{"n_head": 10, "norm_place": "pre", "rope_base": 500000.0, "qk_norm": false, "attn_scale": 0.125, "lr": 0.000786, "grad_clip": 1.0, "final_lr_fraction": 0.0, "steps": 3644}
MLP neurons of a small language model. Each row is named by its layer, matrix (gate and up: input weights; down: output weights) and neuron, and shows model dimensions 426-521. Each number is 128 + 32 x the weight over its row's rms, rounded and kept within 0 to 255. Numbers have three digits each. A neuron's up and down rows have the sign that makes its largest values positive.
A block is one neuron, or neurons of one layer that tend to fire together. After each block is what it responds to, as a language model described it from the Wikipedia text at the highest values.

L9.gate143:117153180096098160068102130145137125151092121090130163122084167104128111118124122196072109111189129135130137117131113121166167123148152121157134141102164117071116137110161171188112118077137125073159113144055141140170208120064161047108153115133193140069113138102095088124196184130217111142
L9.up143:113164109158165198083084158132140126137191162105097174125145162145149149087104067150103119118185092154120123168061081085164194092111093100119098174136143140128136157127151107127101124106175101137121143117062116128119156052143155105137134146128145147065145129147114126152149112094185129156
L9.down143:159120137143122138140193170151137131088060157135168099076101164149168109159111138076113130134134143100150110151152166169158091146055043148107098117143130101138094113147124135135169157147118126120134114100143101064129117103168115152127127091159101149104086100098185146108090105086164127120
L9.gate235:111129119117164162162189175131117153120101148101131098084054114061108179126173126115059118119154159135118124138100126123117126139172184139132139136112176093118170099115155170173125127151118152126118101037075189150104182128133158115106093106167168138149147127070142131162160103091137172152
L9.up235:105135109164146145112075141098112135137119172138128148125167210122119172196120162150191124132142115131156111116145183187120128108139154091104089158145142100144059087095116118093191102111110158112145169125136148107147131124099130167091102135095162107155116086132135129124109117176086142159
L9.down235:107139103119118106173165128138165108110082073136098082143082086085155082168178091092122096170098081119114156086081095137120146085140082178093184168160097136103161029116134102084138129099128125064177116101118165133187190101139167089131180162119071181091139151153136120097150150088117142123
L9.gate982:115120097155116081136180216175179061087095124126129152121159089190154102088150135161130143170129080098126156080153116157167122184103102121165118163079099153140108093113083112076152115137098117138118185118103193122162165139126105095090113103089124063115078118122104131076156157075077174165
L9.up982:113117121128123171110124124138080163174158116126168101077107124101095109094111087081127191144108211097116145143133108150097069155121104120151135138103114117153082145104097151104121165127119151135118169131171129089090097125105143105101105119146101101182140121136110164134121105107099153056
L9.down982:120160153138147125129078133083095121131104222132136152179119099104071102125143104075164128204115142150144046104118144128116124157113133139141146155129114112120170081105157100102145143145161084104194139113096120129057165126113142081139151157110129120143162151080139105113133096074152093095
L9.gate1374:144153181169101109101134128143094102140110112075094141098089106093071118182179133144142105134129077171142155186150148095102064164096097101146159187086156111140063079141167144128070148119131172141141145144140142097131096106159127137142117185121128117147101117084120144138092109147134102111
L9.up1374:146157119163098154150135115152079107182179127136105090083100085143122123145171164191083137122174129138166225104105156157135124059133150123121128102124110121119127130092177181159100163172143102093153146142138120091093100085144119118135156091127179125192146177098141139159076165169163123117
L9.down1374:109173055093167097161106092148100128168194224092127086101180102150121140104177067135190150165120120185057091075148126185112067125131186162183137152128128161116140139151159121190110139137106140094086153127109131128065106109098111119170185158172157147090142174160093165146125114146174125137
Responds to: Romance article/name starts. Opening pieces of proper names in lists and tables, mostly Spanish/French articles and particles like La, El, del, de la, du; also other name-initial fragments.

L9.gate73:149153111153132161096111120156128101092089136055125111123073148082143136121186084096048135174120117139174154122124164133153094192102129106148116133164172128097093136105085152104077176180123073126141132139134110139141157063158113131099145116147151058154121099164131165130117149092127150165
L9.up73:125200122091163070108161160136132154140133123087095204158152120095172075182077123175083121121102156148108161130139184113138138169138115080141095108094127124169070147060107139160167081094144128179116104113114090141155175126196085110141137131166160140113100063181126166135158129059145097102
L9.down73:101137036060096132130130041084141128173122112128162137165091121116086142097141160152155099106119156121111075152159106158093129154061161139089178130119210109099111143102128126163110162107041109144126092122175160152095196148113166085105149124129080146104183126101091153053132092099145121135
L9.gate142:147154118129137144080193104089179102082138100158089132127057191091122150134176151108168155168145125105144122134180062160153100175118062090159142135143084138069029079194133089136174147119141151159136165103135139118067117103119105085149131128105163129136106135130147076120131116060081197168
L9.up142:148142120180121113140107116166153159105142072148115086114119135155125149169091111121179126144119088109142160145097135188100216103067083098152183168209117140112105116164131104135164147100148153153138092102104161089149194094168129135175104127116152145140107109043051147160064119194161085117
L9.down142:110101147182137092153143177090168116135100152096105093171137139150150105201156130117132189164161097135106091056094124123103098104097088119162080149165118139091035109144125081137143138180156104102161143144162145113100115132143137175102119085172074170088137186104103128137152150188135113137
L9.gate849:103167148124100148119089131153114099090129074147153112169133155131114118153107077131136124163090106088151134148078201060120153125145090146122116149084110155140088103091174146178112105136123114094172072120083119159128178139090100122109093146154162142085129103112171131086200055143109106117
L9.up849:060156139101069122130154152146078100157127154150077102126117132123194134144098135112144117174129116125107124126052100134118163025084058169177152099076117226099080120149114075180085118125096111141208135136170132161162143071070067108148129098157127090145108125162142133079128131145070125057
L9.down849:133136143068131092115128184127152117132096164161085132113127127070100166087166132112130160173175142147101175104143131176093130191088073162065088109127129158118091141131118195110191148065102089097107126145209036199133113149165135150122142160103068151164139143150134100125134117130093145144
L9.gate1653:157151126095145125062134121110150130125133112102082054169124163195126144110130128148192144101099112188101144139115106105100097144089099114122152153105140128153121079168092075128156236089148075134182098113119101138127135096124076153131124070100125111074134153159078083094143169116100108139
L9.up1653:086102132116115102152109090145129148067142124158031122139137170102120116157151162102150116122110092096067136141093092175129151081120106059141125168119129115175051141141181100138173149091087144140160128112118148148166155147112138128136172068129115085142104113091091117149157135161100129090
L9.down1653:108065084189187090119152180140123052115149086099062137151110136117155092137065173115165042051106129151111121071147160118063101094139055059121126159180110165153162099094123118151148155099175124149153169197150136158090154118167097137113132115110164098120116107182113106174109173153120148157
Responds to: Main verbs in narrative. Main verbs of a clause, usually past-tense or participle forms ending in -ed or -ing after a subject or auxiliary, such as passed, reduced, announced, formed.

L9.gate126:091151136183086147120122099174080122116114153069119149061155135131113118134137113134113188162136134087113076085051157167139109122162193109179101111081167159093059082096135127184155141155145107181128095113119053122149122107102122153083074148145108183139106120081102175159145146105105133150
L9.up126:119181139135111138120130107181127054161115240132140172132166093196179115126148138144132199103124158098129147143129130099110103168184159090152110098106095143182114132113113176064152109118097102142129059132118104127111095110156128153134110076131123073179101127082062104124113131137096067139
L9.down126:200100145136099141102136225123096081130178086065114135112105111153128131193118133101121092158176122144137110129085113072142109160127150123180115081161145148167100070121120097155151118161125157089123125132094102120098090115153090133084113180169163092078115133145200163088111085117113154168
L9.gate514:132156100140125101080051110195113115086144147123106146125111153121091163108119104109107119167090161133133146157107156190137171186063122187163112122100139141109096105083083140112112111131097152186109137137164141100147130133070094139080141134134115104153109097126136121088134118180105072103
L9.up514:076119193138132154126123162124112120109145139149065146054127160148129105130106147104102094128116111180159123123095179123112133164101148104095145102143137126120110128116186120091155155065077145133135095111111138105209141126126107094086158133177070096150168147127100114101131138079064117119
L9.down514:097139148098091199162126134142135127139169163131102117138151142149115118133149061143188120111150152149090111121111171166136106144050141156090120135122091153110111131075130077126147152215155133134175112151173157197180117144119152169105114155135126148118147108118131202146139064165132145145
L9.gate836:118164139155119094118084131139144133113174155090097170130058137145190065143144109102132176126079117154131097135110095204100135111123132133119132116130139154114131119128131099111142121106127168168123137099145115084091163102115122101168119113113095089150142061148110071154103165148159125132
L9.up836:109134157134125151137086081164118154150168103042149188144091137110154144154082185132147171172135133144112082117091107089087127145086086184155180072150065109162122097066127107097130081079137062177133078167115084153110100136060147101132081130146145138113129085107079089135075141124154134140
L9.down836:054099171079084164130126129141126150166143077189126110093102163111139132160132139136119148099154156094088121147079152139115132151136123128135114107138124127064105123127147078182146177156075166089119122176128145107040162140204190080107099118172125103127169074142160182160171150133155099120
L9.gate1199:119110135126130168138155126120188129122125127063107127129138148149119106134176135166060179048071182072138086118090175076129136133165185207106172179081089143108123148109093094107156111153104167152100123153140129034137163113145170172101125116199150107173110098189169116170118177131078078120
L9.up1199:174192069130136103042047112111115069191144133079161158089068173132147152125147088156054082150097133088123122148086123101087137070100098116138127128133152176143144164178128133092138135104123072129122121130191146055121206123159143134113131185118146152109188046109132193111157084155108093167
L9.down1199:131145101076108199193103129149136139104185126105124134215114082148166101145178060110161136164067169148143153118162180154166167123171135173095130216112170146128116057103112164192185113136160090130157118113093115090148096125177160186107157145156095116171101113113106131104139089114150168144
Responds to: Predicates expecting a complement. Predicate adjectives and motion verbs that call for a following to-clause or particle, as in it is possible/safe/free to, or came down, go back.

L7.gate1613:081130164131159193102132125108059152156068112154144136083123160131099113115140076129169136136087113124154065147159104139157076126109117114065087107124192177177060130139102151139109146129087088104132075128142157164133158111129166132153147135101122138173097104119142081136111064152080112107
L7.up1613:157141166082105111133137084176165122124086097135096175112090142115057120118187146126120075156140111147124120120119085127121093106154150157173143153157109100077125137077123120178172137128131114131079142173126177156103093118148171066156111111141178092104136154168124123123086102164087158156
L7.down1613:145148123154124238123156204120167190156122139161181155173146141142103127089113126148127117109135129116128098163143164096175045148115115153116097093161159113139084126174103124085121156126106132136166148108109140173076156119059137103121190121104089129174155124119130067119098078125131082135
Responds to: Proper-name opening fragments. First word-piece of a multi-token proper name, mostly foreign places and sports clubs in lists, tables and results, e.g. Che(yenne), Alb(a Iulia), Le(ganés).

L8.gate718:180116166116122072104112164086159182106136111144126139128174145083104141120070153145071163158096169203142136140145102122094098169172085104112128154170113148102163131091108128152155122122130137110112042186114130124113137121097183077120103124151173127121122140142081108205171115097101144089
L8.up718:185102184092185090126167150168115093172091100111128131129124161051109198121095130112088128170099202134102127153070120096115135134114133171146149112101154101126127120136122142177120138121110120126116134086075120107144050142141121091127101089144160097123067098140064110181187137128116162184
L8.down718:158160124103150117117150142236165124152131164115124119142077119062166198150124102103131166176125216177120153172079100110101091142160056137108156058090130129106124120165187085119110174167175118162113075083088110124107090123092167144131099142161181157130118092090149118086149149147113188121
L8.gate984:098117170128145153129166158163126113145095064180129176167096106073123126149113197132093111116111131199098128064125118100100110154159170132078163124174112131090094150137135112154111164125102092135151139160104163143112115104104134108115143087183171119148092097144135134161126189133153065151
L8.up984:165115162098126138139069074156128121155166133134123133114109074105156140159127109136108094125142163190151163097116179118104106155121161152160145147157149160147080128070107150107108137114152116164098154130095131151052136092118156121168108155178145090120112143098116139145119123129134128135
L8.down984:185148144156145128127145187111069094156090092098160113177163143104160110103121071104140129128172157145134090182092118129095131110138159157141160048152108139129147121128060137172089113120057114064128103122105067118151088113150105171137080109122066121090090074126100046145139182174146151096
L8.gate1072:113123113127129106099140154137135133174114122150160099102146082109109128085178145121156147102133146138190114192145090131114119110105103055083156121185160146136080103172125164136090169106088148086088094138198127139111127097132175126111159174111092154057234142161124182192166126104140111125
L8.up1072:190117157133097086118144164103133098149161142126139185113121177112105139098132050130126169179137161121118138180113142144116206056123130144178135100091153130154070119145121123139158065130090137129134101054120096119131115078124072068148153197137177116099113120137095144104139158108119069131
L8.down1072:155159125136165160170145149151072141141128166131191117105160188059105123118107189162098175150169119150142135046139160076061147106140127129102123147099130104102182138168159119150074175127093149124161151123151056143083164111147129159135141134169129107137241152153156128062165113152098146126
L8.gate1359:186118115076142090081183135108174106201121169234123157120127164072118120110136139098135128152095063098138118105138092130140155093146084147164144142175100108150150120082145176135144054149093151110142110155152112147097123118111127120144110112134111086098091087132157086063094129102126115161
L8.up1359:098137133081116122132110086157124108116107119150129145114147066077079175091134115090137168123114123150095160146118129109035166098156163079126151160086210168138079119123097113133139166134158062100164163145111066143117143108184156108146147144125180129141098112130123050186078094104165178167
L8.down1359:133095088066141125164102148141127131139147184147104174140139114091109157142127084117174173122132120104139090092118157141099106148118145086077068108138078142142084085143099127095113112167143136122103129116131081140139076106126118080088127179114113156125122125145160072122189095141103171141
Responds to: Name-initial word fragments. First word pieces that begin longer names, mostly particles like De, Le, La, du (DeJohnette, DeMann, Leech), plus other word openings like situ, dissert.

L8.gate261:137162072130098123081108112100149120111126054059154108115073154112134138105160146081132126110120132072123130090092093123150140113070100147123162123116127131126163172148117137181090147126155067134139149119122128170126107097065140184148169154099161181095120116094069182137146167126088188056
L8.up261:152107121158163160131115124095166125168118094134092138094171181148083138134179171075135165183173131130071111136129118142161145133119143120134058117058128087150188104110135139125125103126088066108124150126109062156100119171158133107065123079130172127052114089165134171138174068192120119108
L8.down261:120142160112085093073151148117090155144145165139136095124170120128112135137098165180138090133134086140189108112126125107157146155066152101161082135166150161157136157134048136131106105117180116106057138152083115134145126132130094167080125096125191123131118119149102156103134154165124083110
L8.gate507:081175173165181149083106159150145128155127141113166069136092078004076103131147119116134146126108112139076122165091135131091132095091148141153179157115148118123135066097185144122150080123173210152125114152145185154067142087111133072113108197162107123137106124200075078138147144101139128148
L8.up507:117141134169137157093072109139152144151184149105127176171164112110122127113135121152099144098122090159116140112169148114099138150067053127086121183152179117106143144123142095145156114113124093145117118204081158135103105128106067094085183113139150141114111127079076074109112095142140092116
L8.down507:104105159161140086129091135164131082090152123126080180117186155114162077118128118103179127127127110190148109095121155120118079139128124167113121084148128117192126064146124111082175148092188171104146034133136115099085145126148116124150164144174101132132106117100152120148112178113156066135
L8.gate776:152210144075127108146118096081168093125143150052039147132139159166135169129215118101124137126138118055147059134086090146069181123100141109116133128120119130150130170133140130124123121072110143128133162152140073151072058133077079149169152095098108092093130127073131135147121045158131146080
L8.up776:140093115122152160139093168123168129184172144150179188128084142138175142151184184102097109083176115122109115111145084147135093134150139136207176158109094072107143094100193139074080075119156075163130142178132134162099116124141104183182069145124101147182158152142154114100088074168117061116
L8.down776:093121067119181090126100134176127098114182106086116114148159135151083076110119070036165096132130136110149093098142131123110168127143146157135164128177096138145089142168167070116072162041124164141109095164128127103098117152106146140164165102112141127175127121116135100115105106152107123071
L8.gate1411:111126165154047128124174176136196119171155204130058127151147123183051136133109179120137155116178147096101166124060166137166096159124112099153108137079127050079131055132119129079159111067098123088139141145133126177178073162108175178090127169101149156116158196110173208141076160172135114130
L8.up1411:197150176113118132132145140098192091114216104138139081174148113113125108131210050176120091093150128102121135117113103171183173146127118208142139161085126164075150167137138142111138138127179106140125164081110142169124159176100145113118105186126148113083138134151135147131189162117119148105
L8.down1411:102123153122115101146200184178121170033173144140074136163112174190064026140135091139107120127145134152102157153165159136191115145077135135138158133093147135073151133132122071104085132082140128113151157093134161111166118095078144187115219081178079136098130193094183173167169094137152167115
Responds to: Inside names and numbers. Word-piece or symbol tokens in the middle of names, citations and numbers, such as a middle initial (David A.), author-list & and decimal-coordinate °N.

L9.gate196:162134126180082126131171109106104093107128153061110096143130073080096166093168063148113121130149153109133147114132109181137137089120123073123134151160154162134061130128128136094160102156147157088169145138133160144117132135106170090145128122199103111150129126140166138106113176170161122107
L9.up196:167138125150156138134139117093149104146084110074129102138124146094130099086153188150066141102172133162102097085104110201107195123088139200097098127136172135137136174142164100136131101147122069077175157167141076159133133108155133081121195130096130166107159075078123128073171177153099152129
L9.down196:137115120105066147145125136163149122124072065143137164145145121147149142133173125090139125158147095101168085130109196166151111101134091149108125146149182106170127115117133107157176107080123172142133104110108139129078168148161126124184148077054088114150056092161191161083141175127113189097
L9.gate284:134095116136098144113134165091146169145142150185146175084124131142061145112151159156089136038179177150124101107142104128108126196150068137135181135084150159154140147192104149069122062131125116087062143190169118132111150173133172100142127066126116118086104127144130133143128120128071137110
L9.up284:137082090149149143143078111141084143109152100141150095087102100064107168184140057106174159127103154142145125174083087177108186101084141141117144191161181127117143122146121149099110108135120122118153149106113125074119139170089154077135120132130143141048135083142156164153150116161165106128
L9.down284:163125111143144156078125142141133096105124119142103161096179161145145125127082121143141156133180168151088169069107122072094145127083127116141119138092155153132128119111158097161131100127119117100117149166162138092123093147171183101154196133116118122158133171141127164152099116104171119094
L9.gate525:138105115183118148147173124128118138089128205129125157123126054087139126135145131114097148148140102153143146089133111108088139112153156118175173068167198174127135096176114146101060123104163207142152105113142138097179145129131131133137147134114127093137079120143063152161101124098131113118
L9.up525:097161132159138101093131159069064133191137123160119099125164050148078122112150111109154139108165073144153138126120046187125095107104126139059142147100163099045093079164142091171115092091056150044129139150033120124105080118105118063140157160150160111147141135141130123189190134165119124141
L9.down525:053135199132128073107105126122147087161090142165098184134116162118133113136101103142131124073194104136081136147125152115086121135107092181145086228122183170165148116061143098093090058109125122122136099112117175144147057135091136118103099087147114171134104111135160108139171080139094144145
L9.gate873:065143123116117165152093177125064138143170092127089097109085136149109019132159081149123127087121110159176088151139073119149121097111119156136133142115152100092112157101125143115111142075153156137110127094095170134106114080132146118164125138146197119138098106151097133121148097120085108142
L9.up873:128119121117089149171111130161121093122059158122135101109096098060105154207131197113168197107157139147082099105153116159114167171094181124118115125101102120117125142153157137132127109112184067123162140144159079105143041122124132124103065114131131159147085160172152140113187115133087137108
L9.down873:088117122108097115123109161145105175129094137122094069154174103195148104090096127146141197126147188068123127103130021099119182081186107113097073131099116154176135163124126171133134136067156084139097134117125155176131065101168140169109103111147166122150132114094087062139128167142151105190
Responds to: Mid-word fragments. Early fragments of long words, names and numbers that are split into several pieces, firing where more of the word must follow, e.g. Kous-em-aker, Spr-achschatz, 1-908, sub-marines.

L7.gate1048:164089126102130080095113158155142146116149104177151096098120139130160092124094081121093100152163122104099098099109164099135114134155163134105152158191101141155110118105141082133129103101146171124155128100161186103139145099109112088088094149141176155170078088107130103131137124106124047127
L7.up1048:138128123105117132150118119161066153154169123116132076117136108188112139133127133146157145150115142096133129087040140165102158143156142160156110146117081067087120164084126118118124142104117138110147112135107126105184158117198161110143109123115145191183144126090079154081127100128115105104
L7.down1048:119133121122118110101091123108157120089111101102086142146085151135114122123107132089116165143132128089078095140167110125186138108113142086158145121128150123072103078133084079113095156154094083145148078114145149147176133114102076093087150151163157036042118089116105136174171150135149110126
Responds to: Predicate adjectives after copulas. Predicate adjective or participle completing a state after a linking verb (is, was, held, remained), such as right, present, constant, injured, influential.

L7.gate1624:125133161174146158085179106144136107177167152124124151086114177110036073130139072129105143138122126161174137128178118098108179140164086075133176112140159105098104116035132128164138065094085118130107149158097157088151145112125102152121119152224073143134132184135118157095131122173097118115
L7.up1624:129134124099103158091104172144106192083089119150126154140189108139101142106217138117143165137129165108131110072114120146126111122159157171113130120214124118086128128099149180172068162080110110149081188107049156159129169123175167078115090080098187192162177148136096138138101116170151182113
L7.down1624:184113107109115151167080101134102181134137185144087123108142134099203104166099109136159102127103134142178102135163104156158146164130172138135112121169112142155144126122104161138130125088120136104136113090092129149165107085110117145114196119053141164135081053138156078138079061127114171157
Responds to: Word-initial name fragments. First subword pieces of multi-token proper nouns or words, often after "the", such as Belt(rami), St(etter), Coch(abamba), Dun(fermline).

L8.gate524:117149095130065127093152105157124177162131080177144117142061145078119115154127137126112158097123209075146163136107114060149129088108119153086160183036141093159170137107147115160174139117141128157147119121181102159148148172141121152154139095098101123129095137145097124153119133126112122125
L8.up524:102165075108088150104120106154122135078168115179185126164152116121096152167142183101140129136065104115130110103203180151161199134120191108201049093189158136105112052116091174131145120143137144182112114136187112162171088071124155106126134152153191117120101118148115159164121120170164127168
L8.down524:105175078168127161092096088122088129200146073153189109072191106106165157180125145137088138100126116157069130146178119128148139093084109192093096120096198175126133104097148120147072136123163148132187092136189110125135135137150139127131145208136151105101129167128213140122208168142131082160
L8.gate731:116082118111103136102151132108132124150137129144133116151141172152152154133167083117089096125108201112140161151138137133128177129115149106084152132146162197098132087166107159094154150094162162153090126198163096116112153117106168112082135153143131141114134144106152152064177063123175162120
L8.up731:153115089133169083106185060157140143121162115154087096108134155132166140134113140136102113128149160150142161089162122129118081112145147110171186170134153197089164089177170126170141146131179078149116137134179087102121138146146102131075136151098158114084155134185108140106148110116185184144
L8.down731:153126146154098090076140093173114106160091117179141116080130153163108126105121092090193140164151099138153160212118107189124171087102112125103180127067129131140116109168163184196127138126088155122093168084136126099135132166138105074195146112167085182199178145143140122100143163111173125109
L8.gate1287:191115152100118115150139096125157115108156189140107127169129111129142140180121150143104099139151147094096197138145078109127144115139117072094165177130076105112133088137129135172121189124140124119180140103154088128158126147151102144158174091145137143032145134163137101155080143092172205180
L8.up1287:121134117115144146143132123110170173113103159182135167151211125134144114126130135128118129124181156111095160110132122118203117136106135105144131161161095129083153149080147180124117116148188108116146088116119096141146138145222097080180129079110086105106076081165095100150123154109126142147
L8.down1287:159151095098079120083102104123140135161175176109148130161126148150109142045133174108145094081185128085186161128122134110136150126127139108076169151083118149077126138129134125126097148076113097112150208104201137132105085053144169162153114205116132138087185114077131060147162074136073165063
L8.gate1557:080090054111120088092155119139103083132094149158098190135104128145159171100124153174140100091131120107129135113187083124123087112139095115106095174101057132072112120093124180137107126076159083090197103126114109097143149143097111129122155097137120119044093151194133139126154148132118124168
L8.up1557:083162145151137108166120155158118124099117127123142111117094101098103113190079187118174084138119143125062147088144163070078137180136142113071089150146115177135078161102158146142054133119162067162058117130148097149140122125145140126148132095185131067142083135076074140181116174125153043135
L8.down1557:111148131112160089147156128114140086087092127171140118123177169185146129128136140116171114121092138073107115127079106170122122113137127143083092157170148095113091072101107127143093142184123127137114143124147167116133173129129141170116186067139085144129143177109110148148112091180100117131
Responds to: Main verbs before objects. Transitive main verbs, or their final word piece, that take a direct object next, e.g. expressed, released, curb, obtains, sometimes prepositions like under.

L8.gate408:103093131153150182126109140197128203137133162109064140102103166091089145156165166106096112134115185152202104133178133134116196129106109152113131091087096119111121144157186169140114134204122120120190165150150067122143098133132111168167144086144162118128124152137125087114114132092116136061
L8.up408:199130131136110120095075115196146118075114159157112177117152209114131168136102118128159060134144127105152086143163156104165144102130155140098124068153149165089069091115128061124103129158125126118117144166138156143121141138128204169081123104122110091101106149140070158117107141127189122120
L8.down408:172119193106187134136128136108138143159114117103122162120136162078087168129164148177108109170093049141086134080111111114123161132123104196127135149165115081113106144068165186161100083171117138136118128122111154109089115156098175122138173127119116147122123121113150133165097145132108125120
L8.gate858:156063097097150078170106160161125129153115112105107093133058155102190087130117096121158104114163150173154060126141087130102125088127101125161142124125130111132080121077122102099132137146083080150116156162149127169145154147135134133102104118063082084131125125065095150136068147138097111110
L8.up858:105124070173131138066064138113113101134174122112115175125149142123125170168079144108117112096092107080143115108116139120073155150166155130134125140170102127104058104174076184155151103212149157200080097118118127139099076145159139131101101083139171112099157076126141148152140164144093111125
L8.down858:117135164131145135119113104093150164174165165090154132097136085166093105124102084108127114145108129120089098130116112108085150076170169129138157115095091109122158150109098132124102108182087081143224170156111087149143146114083105069127172183108157181117161083113125080155168136090140212123
L8.gate1222:204176146163076191104074121130141144141085083188128093131117133116075153190110138163083127117137131085125127166133157102138154074138138122130086126139151143195118107132075123120079155127134195124154159117138077141142144162166115137167115115115144064123076116138127082178114164135105155175
L8.up1222:162137109143119161109079146145117153133147131155136114056092138131078188150091116045139189166113190106173149069119137134163084147103095188182149158151106054114112099135149081113175142149109134084151174097225119118082117140188146131078134141150217132103175188065123099025119064122162149117
L8.down1222:150156117186111142154075100173166171105114078134132167135131125083115122139154128147134097163170124124136133081097130116108088117118161105169077074127113130141088107129106061112131138195145136135192128143148157114104081186144096124161113151086063081156143063155098088189060150089105130142
L8.gate1521:183123114088115129132108176135125070076093105127128132138103137110103103180097079125087178122180119089097070115097159116137126121127131142100089152172124185155123127121169149149163106176175185117163078131164128142080157086153137131174133142182108128149069055143116104096100117151116129138
L8.up1521:114174111151103143150088111103117113110117126132036110162060099143065106108147149084087125154144195116060085102157131141138174143133140101123076138146124113167060124095095078158101143177060162139125142166070103163126118104143157085115169125105100109139116172092128162148083048157131136101
L8.down1521:122138136101133166080153114139124157157160152138106136139170066104078103098111157112150140180163124127129143117182133213130086109123119149136117173138151091137118122121099158097095132107167086091096149140189126112123087156078141068128124092113144171082158181137144144137142114087167133114
Responds to: Movement and continuation verbs. Main verbs (often their final piece) for moving on or carrying on, mostly in military or career narratives, such as steamed, moved, continued, headed, transferred.

L7.gate486:101175162160100135103072129165095134090125148151126118137095158103052176137097121153100149141116134104156078184137116172122101153169082113157132120067141115123078073109120123107136157135164061171143129110174173086081142147209046174118149082134156108148134111143116112133088159176144103166
L7.up486:153115113161129102116103120139162086102083098100124130139126185106119156114130107093028148132098119129149121117098104109215129109190148139065153119126162113184132189129177135133125127132153127115212116088124147169142147122093044133119127092130172101074091056113108138029163163103152157127
L7.down486:061130104170077130122110094161102161065156135164181141116107156106056127147176136138142134135129159146118183153130129089078087146099093126154143131140113145122139127110082167044109165049131065136130166168148156120099112142159111197151138128135068143174121164173121078175069134075173112123
Responds to: Predicate verbs in narrative. Main verbs and their inflection endings right after a subject or auxiliary in narrative prose, such as shift, disintegrated, collided, sound, breaking.